{
  "num_hidden_layers": 13,
  "hidden_size": 832,
  "num_attention_heads": 10,
  "num_key_value_heads": 1,
  "head_dim": 64,
  "intermediate_size": 2240,
  "vocab_size": 47834,
  "hidden_act": "swiglu",
  "norm": "layernorm",
  "norm_place": "pre",
  "norm_eps": 1e-06,
  "positions": "rope",
  "rope_theta": 29500.0,
  "rope_fraction": 1.0,
  "qk_norm": true,
  "attn_scale": 0.125,
  "bias": "none",
  "tie_word_embeddings": false,
  "parallel_block": false,
  "init": "trunc",
  "init_std_qkv": 0.0159,
  "init_std_o": 0.00356,
  "init_std_up": 0.0159,
  "init_std_down": 0.00191,
  "optimizer": "adam_variant",
  "learning_rate": 0.000389,
  "beta1": 0.9,
  "beta2": 0.95,
  "weight_decay": 0.48,
  "lr_head": 0.00319,
  "warmup_steps": 285,
  "schedule": "wsd",
  "decay_fraction": 0.642,
  "decay_shape": "pow",
  "final_lr_fraction": 0.0,
  "batch_tokens": [32768, 65536, 131072, 262144],
  "max_seq_len": 1024,
  "doc_mask": true,
  "train_tokens": 1022000000,
  "max_steps": 10048,
  "dataset": "wikipedia_en"
}
MLP neurons of a small language model. Each row is named by its layer, matrix (gate and up: input weights) and neuron, and shows model dimensions 432-527. Each number is 200 + 40 x the weight over its row's rms, rounded and kept within 0 to 999. A neuron's up and down rows have the sign that makes its largest values positive.
After each neuron's rows, "fires on" lists the tokens most often at its 100 highest values on Wikipedia text that the model never trained on.

L9.gate1660,196,177,172,205,128,207,93,249,174,197,208,162,166,181,215,224,180,143,256,164,190,202,262,150,156,207,212,222,233,181,190,143,256,178,151,227,241,174,236,262,221,216,145,166,216,183,203,220,196,177,228,197,202,112,135,142,178,166,210,198,176,244,234,203,202,194,184,175,222,154,170,267,187,175,194,175,159,233,253,195,176,174,219,209,175,213,204,210,228,232,260,179,158,222,160,246
L9.up1660,168,180,139,156,196,177,212,179,149,207,168,191,254,140,227,221,208,191,218,189,178,142,148,166,257,202,210,230,208,310,196,162,243,133,230,211,176,214,191,238,157,293,254,226,174,203,200,236,167,160,270,137,139,253,206,166,181,162,210,94,146,185,239,218,191,249,201,223,286,176,231,193,177,185,183,138,157,252,234,209,146,201,161,180,169,176,191,214,249,275,178,117,263,296,201,189
fires on: " as", " As", "As"

L9.gate638,216,198,227,201,212,231,227,261,136,271,163,175,186,192,231,256,215,259,226,190,178,166,196,170,202,154,210,163,220,136,189,174,215,212,252,169,230,169,135,241,252,236,189,208,159,223,236,240,247,225,147,270,234,178,192,170,165,190,174,219,155,218,240,232,209,195,262,158,195,187,176,189,236,181,183,208,228,183,222,242,215,219,133,209,255,138,236,180,209,160,249,189,217,129,204,164
L9.up638,220,169,215,297,194,240,179,209,236,116,176,144,248,164,156,204,182,207,236,202,257,66,185,258,192,231,264,152,193,210,172,228,203,202,238,306,140,248,203,202,190,214,182,219,190,150,193,220,223,151,170,165,185,234,283,200,201,234,246,249,237,249,253,180,160,162,206,180,186,148,244,182,231,237,250,105,287,186,217,213,133,235,144,164,129,195,222,222,221,210,254,206,151,222,265,172
fires on: " was", " is", " also", " it", " "

L9.gate2224,203,331,195,154,258,175,215,211,185,241,247,256,181,163,217,168,225,187,255,183,248,247,180,147,185,205,200,244,154,234,186,194,228,160,254,154,198,174,176,218,216,174,236,218,306,210,192,194,200,175,191,190,291,216,215,225,198,206,152,214,178,259,240,208,130,143,158,235,233,219,201,222,224,152,175,157,184,206,197,198,165,210,129,213,216,227,268,189,199,167,150,174,191,156,199,252
L9.up2224,167,282,223,172,177,144,194,284,244,257,219,239,168,150,136,175,178,171,293,205,151,180,99,172,234,252,229,202,227,140,184,204,212,194,262,152,208,226,155,171,205,200,219,104,170,150,203,225,191,145,255,211,220,134,195,212,177,175,231,229,185,201,231,200,158,198,191,241,208,178,172,188,237,242,187,232,237,200,258,281,207,248,168,217,180,200,225,183,226,191,165,203,126,160,143,96
fires on: " (", " as", " it", " of", " considered"

L9.gate939,228,162,222,270,236,172,147,281,180,252,271,188,168,162,252,204,153,247,268,229,203,230,212,144,170,166,188,178,111,110,262,173,198,315,170,122,191,197,267,196,237,167,210,158,146,140,191,159,212,234,213,169,184,148,184,158,241,187,207,194,165,202,182,155,156,174,284,238,141,208,153,244,147,178,225,174,187,204,197,177,279,183,126,255,184,177,208,230,225,254,261,223,222,150,223,173
L9.up939,226,189,163,208,269,159,224,163,179,131,171,225,241,154,150,273,211,176,173,148,182,241,152,254,200,230,183,242,204,268,166,177,163,243,181,221,204,286,186,151,217,125,204,217,232,231,222,164,136,212,262,226,159,248,191,173,171,170,243,258,229,177,214,234,140,154,223,167,147,166,269,217,193,141,190,180,178,123,254,241,170,182,176,144,215,178,101,138,150,221,197,280,193,169,219,220
fires on: " in", " |", " "

L9.gate378,132,195,229,228,242,177,202,212,264,233,239,226,247,178,220,98,257,151,181,245,250,233,203,157,230,228,207,177,187,253,139,203,263,172,178,184,322,153,195,247,276,166,240,279,207,193,207,220,150,267,187,188,184,162,188,127,191,216,151,136,204,197,256,238,122,182,284,181,256,198,188,224,195,248,186,259,211,180,218,234,231,210,176,236,185,217,167,197,259,126,214,200,147,172,228,207
L9.up378,212,211,198,207,245,205,206,172,218,179,252,79,145,216,187,185,164,201,234,228,170,191,169,200,186,171,200,271,185,126,178,165,196,218,153,256,248,172,183,291,232,173,184,250,245,174,165,188,173,172,173,203,175,210,217,198,228,219,191,262,259,255,238,182,180,200,185,193,219,140,190,195,251,239,221,265,181,259,171,203,229,237,208,205,214,263,197,231,253,147,104,136,237,232,188,187
fires on: " to", " with", " for", " met"

L9.gate1980,147,253,178,217,242,223,257,162,337,175,225,200,187,201,224,164,143,140,223,183,242,215,199,196,168,175,256,214,93,246,202,114,237,195,195,250,206,145,160,249,222,212,181,219,225,174,215,155,185,239,223,225,216,215,216,161,276,173,216,185,192,245,225,150,222,247,171,155,168,159,238,294,164,199,260,227,241,153,210,217,221,204,162,175,165,215,193,201,255,209,198,203,144,203,207,186
L9.up1980,283,288,145,233,234,146,154,140,174,233,249,198,228,226,246,177,166,153,204,221,142,187,200,126,237,169,206,215,240,168,220,201,184,201,185,171,259,234,190,207,210,240,206,255,203,228,222,236,192,136,203,277,154,223,226,215,237,112,176,188,217,245,175,188,167,263,181,166,149,185,138,217,196,154,148,238,214,163,86,148,190,190,219,234,172,206,128,215,218,269,167,90,214,84,194,203
fires on: " to", " in", " into"

L9.gate1573,254,269,189,197,188,307,264,195,245,203,138,229,178,154,183,170,190,198,130,199,262,172,306,206,209,219,140,263,218,264,174,210,173,259,222,187,173,166,157,220,161,259,181,161,169,159,210,202,250,241,198,96,95,187,123,148,192,221,200,197,201,119,256,231,187,215,220,218,252,199,118,261,198,158,213,231,231,207,218,210,211,159,223,242,179,242,165,229,222,152,186,229,213,289,202,181
L9.up1573,147,196,218,256,256,285,188,186,232,159,237,176,222,195,185,216,178,229,164,227,207,234,173,161,281,181,198,273,225,197,192,178,218,267,124,137,172,172,220,218,238,212,246,197,214,253,208,183,145,156,190,228,184,209,183,148,162,238,170,232,223,125,168,161,233,109,202,173,258,160,235,203,118,133,167,114,126,210,254,167,192,154,267,187,193,199,181,202,198,216,221,209,212,189,228,180
fires on: " of", " for", " after", " before", " ", " by"

L9.gate440,215,188,191,236,278,181,200,180,214,195,125,197,187,182,230,184,220,223,131,230,210,255,279,293,160,150,168,194,185,232,157,164,165,194,186,231,216,178,147,194,213,200,238,238,218,203,303,188,244,201,195,154,228,162,277,189,236,154,198,145,236,198,233,205,134,160,224,207,240,156,172,206,223,169,176,202,193,199,207,170,241,145,170,199,233,243,246,212,175,223,203,110,171,178,265,227
L9.up440,175,240,145,179,232,238,204,239,168,237,163,170,149,146,215,241,169,206,225,200,131,173,222,196,236,194,250,272,258,188,223,188,170,191,175,141,229,165,182,160,272,83,230,181,232,208,215,236,230,177,218,196,191,156,205,221,136,228,171,187,209,279,136,139,178,206,197,206,270,264,164,210,302,197,224,228,244,202,225,236,267,213,224,196,191,240,207,231,198,196,196,175,156,260,217,160
fires on: " as", " of", " or", " than", " with"

L9.gate1307,252,180,210,253,203,156,257,191,169,244,172,188,109,244,166,169,197,192,115,189,230,186,214,148,164,140,250,188,169,206,201,137,203,145,239,234,264,218,217,264,260,112,194,177,276,166,191,169,182,169,163,202,205,149,199,179,205,210,221,220,200,189,117,170,213,254,183,185,122,147,168,227,216,159,169,266,242,148,232,203,235,216,224,262,261,193,207,238,261,276,233,147,262,155,233,263
L9.up1307,192,263,199,239,83,289,261,180,220,156,294,251,109,223,209,193,206,194,252,250,263,129,176,162,111,197,234,248,214,233,195,230,187,130,203,169,224,264,121,233,176,195,178,225,201,178,176,165,187,210,169,228,212,182,221,240,225,178,214,274,247,210,147,174,180,165,191,223,144,218,233,245,239,201,208,233,281,155,250,136,192,253,220,209,178,238,175,240,204,261,218,213,174,230,260,178
fires on: " was", " is", " as", " be", " were", " are"

L9.gate1090,110,194,187,229,191,218,201,208,180,178,189,252,140,241,170,189,199,188,217,190,198,254,215,198,174,253,159,208,193,143,241,166,239,247,179,248,164,111,156,178,288,220,211,177,259,171,245,277,204,246,171,209,216,180,230,206,163,138,205,156,203,160,187,213,242,179,184,181,161,141,156,223,141,140,174,222,259,237,158,243,214,286,186,215,163,198,232,224,164,192,251,214,198,193,201,171
L9.up1090,182,132,220,227,220,191,164,188,295,204,279,154,195,195,191,123,151,138,251,218,180,175,203,192,185,176,176,223,261,134,225,126,167,260,180,184,189,157,191,236,213,210,179,179,202,177,230,208,121,201,202,253,162,262,191,151,187,140,191,277,219,207,232,174,248,237,255,210,127,165,195,203,182,198,181,174,272,194,206,185,183,222,257,245,213,174,221,146,226,187,216,157,176,172,212,201
fires on: " |", " at"

L9.gate953,182,240,216,146,190,186,186,242,144,320,212,259,167,224,185,191,213,220,151,178,258,204,174,222,208,214,223,126,261,196,236,222,171,239,219,260,262,259,228,204,181,192,181,202,298,128,239,196,224,136,155,174,228,147,246,196,209,180,184,221,211,181,259,230,202,144,111,164,178,136,239,257,220,205,227,215,217,125,217,230,159,245,139,240,206,169,251,217,155,251,200,224,201,183,132,157
L9.up953,193,93,187,217,239,255,245,213,182,222,262,175,211,197,149,224,175,216,149,218,234,184,146,94,205,186,144,240,130,107,236,92,175,226,113,162,158,173,177,241,257,233,225,201,207,223,195,241,193,259,232,151,245,171,204,223,200,168,181,236,189,280,201,180,171,195,206,193,168,204,196,198,223,154,208,149,225,191,222,122,138,237,194,252,189,211,248,162,263,189,266,136,209,201,296,191
fires on: " |", " the", ";"

L9.gate209,142,262,213,231,171,262,208,213,215,205,166,160,178,218,166,154,115,202,123,244,213,161,200,252,197,193,223,169,192,178,190,171,196,300,241,289,234,146,126,209,177,231,157,242,173,247,260,207,211,169,185,190,155,125,205,212,224,177,241,272,254,178,255,220,185,198,208,201,249,213,186,213,167,243,180,246,248,230,201,229,214,260,199,126,189,198,244,249,252,179,212,225,205,182,205,191
L9.up209,178,200,165,171,217,156,199,229,203,190,261,205,250,228,187,184,240,244,192,267,212,201,219,164,254,158,210,146,181,149,168,225,143,214,141,213,219,162,201,133,244,152,207,170,133,166,234,172,166,140,224,245,199,216,210,239,235,266,224,272,203,257,246,238,200,148,227,123,233,154,213,255,176,164,186,170,225,205,275,148,181,251,242,166,196,216,199,187,183,216,232,199,211,243,160,259
fires on: " ", " of", ",", "."

L9.gate457,215,221,214,199,210,231,248,186,310,250,237,230,177,148,227,132,118,230,283,242,254,183,183,177,250,170,231,212,175,235,182,297,157,249,187,228,204,182,274,197,169,163,168,190,224,258,191,260,178,248,202,247,150,213,233,158,129,143,277,148,200,175,136,147,173,258,258,174,181,178,199,188,141,195,249,195,162,260,224,252,194,171,214,213,208,168,220,194,206,200,122,101,182,168,190,199
L9.up457,168,264,226,219,232,146,183,153,198,151,195,238,169,163,236,187,201,168,152,187,148,221,227,173,171,198,212,287,274,231,251,204,178,241,219,226,223,177,264,187,182,187,159,203,248,234,259,216,131,217,195,249,190,222,179,164,172,230,233,279,248,291,176,203,155,182,168,156,173,233,254,229,161,242,217,162,186,172,188,185,167,128,275,176,196,220,228,211,211,195,181,245,261,172,243,221
fires on: " ", "0", "9", " |"

L9.gate698,218,212,127,269,194,145,210,210,186,201,269,287,190,174,174,198,210,205,167,264,261,146,256,214,201,164,176,187,215,189,181,219,175,183,232,187,243,174,165,178,208,107,132,167,221,207,193,220,267,233,203,201,244,183,223,222,176,208,220,189,207,192,170,232,154,162,224,125,164,160,163,261,126,167,241,193,260,231,226,248,226,212,235,209,200,189,224,279,288,238,232,114,145,157,184,232
L9.up698,81,213,174,211,218,223,202,164,149,244,201,217,130,197,213,284,235,182,184,223,182,200,188,170,172,110,179,228,244,200,235,255,219,215,265,185,178,178,207,213,203,204,175,234,221,229,234,203,159,226,226,149,212,249,199,176,203,154,176,146,225,118,242,177,199,206,316,193,209,195,263,195,224,133,138,208,236,206,176,221,182,184,194,229,169,169,236,230,238,224,98,269,126,148,247,194
fires on: " ", " |", "ins"

L9.gate1497,222,147,195,200,175,147,196,253,238,233,231,186,192,235,114,183,177,234,271,187,201,254,255,165,198,195,194,278,166,164,196,232,182,227,205,192,173,221,182,217,129,230,184,220,262,232,214,254,180,255,263,274,160,152,206,204,188,164,206,188,151,215,204,216,256,228,208,152,178,232,180,279,178,176,313,210,186,243,325,170,175,200,184,100,212,205,231,204,176,205,180,252,164,134,189,229
L9.up1497,157,195,242,212,222,251,93,216,203,171,145,159,173,260,221,245,183,184,210,218,262,213,302,133,160,268,175,241,216,203,137,210,143,180,191,213,201,254,168,232,162,209,259,214,196,222,176,163,160,255,208,216,236,221,149,191,146,154,205,182,193,197,217,232,243,220,139,125,188,176,255,239,150,160,231,182,189,173,192,172,243,171,261,154,178,224,233,181,258,214,184,236,285,155,212,208
fires on: "|", " |", "\n", "0"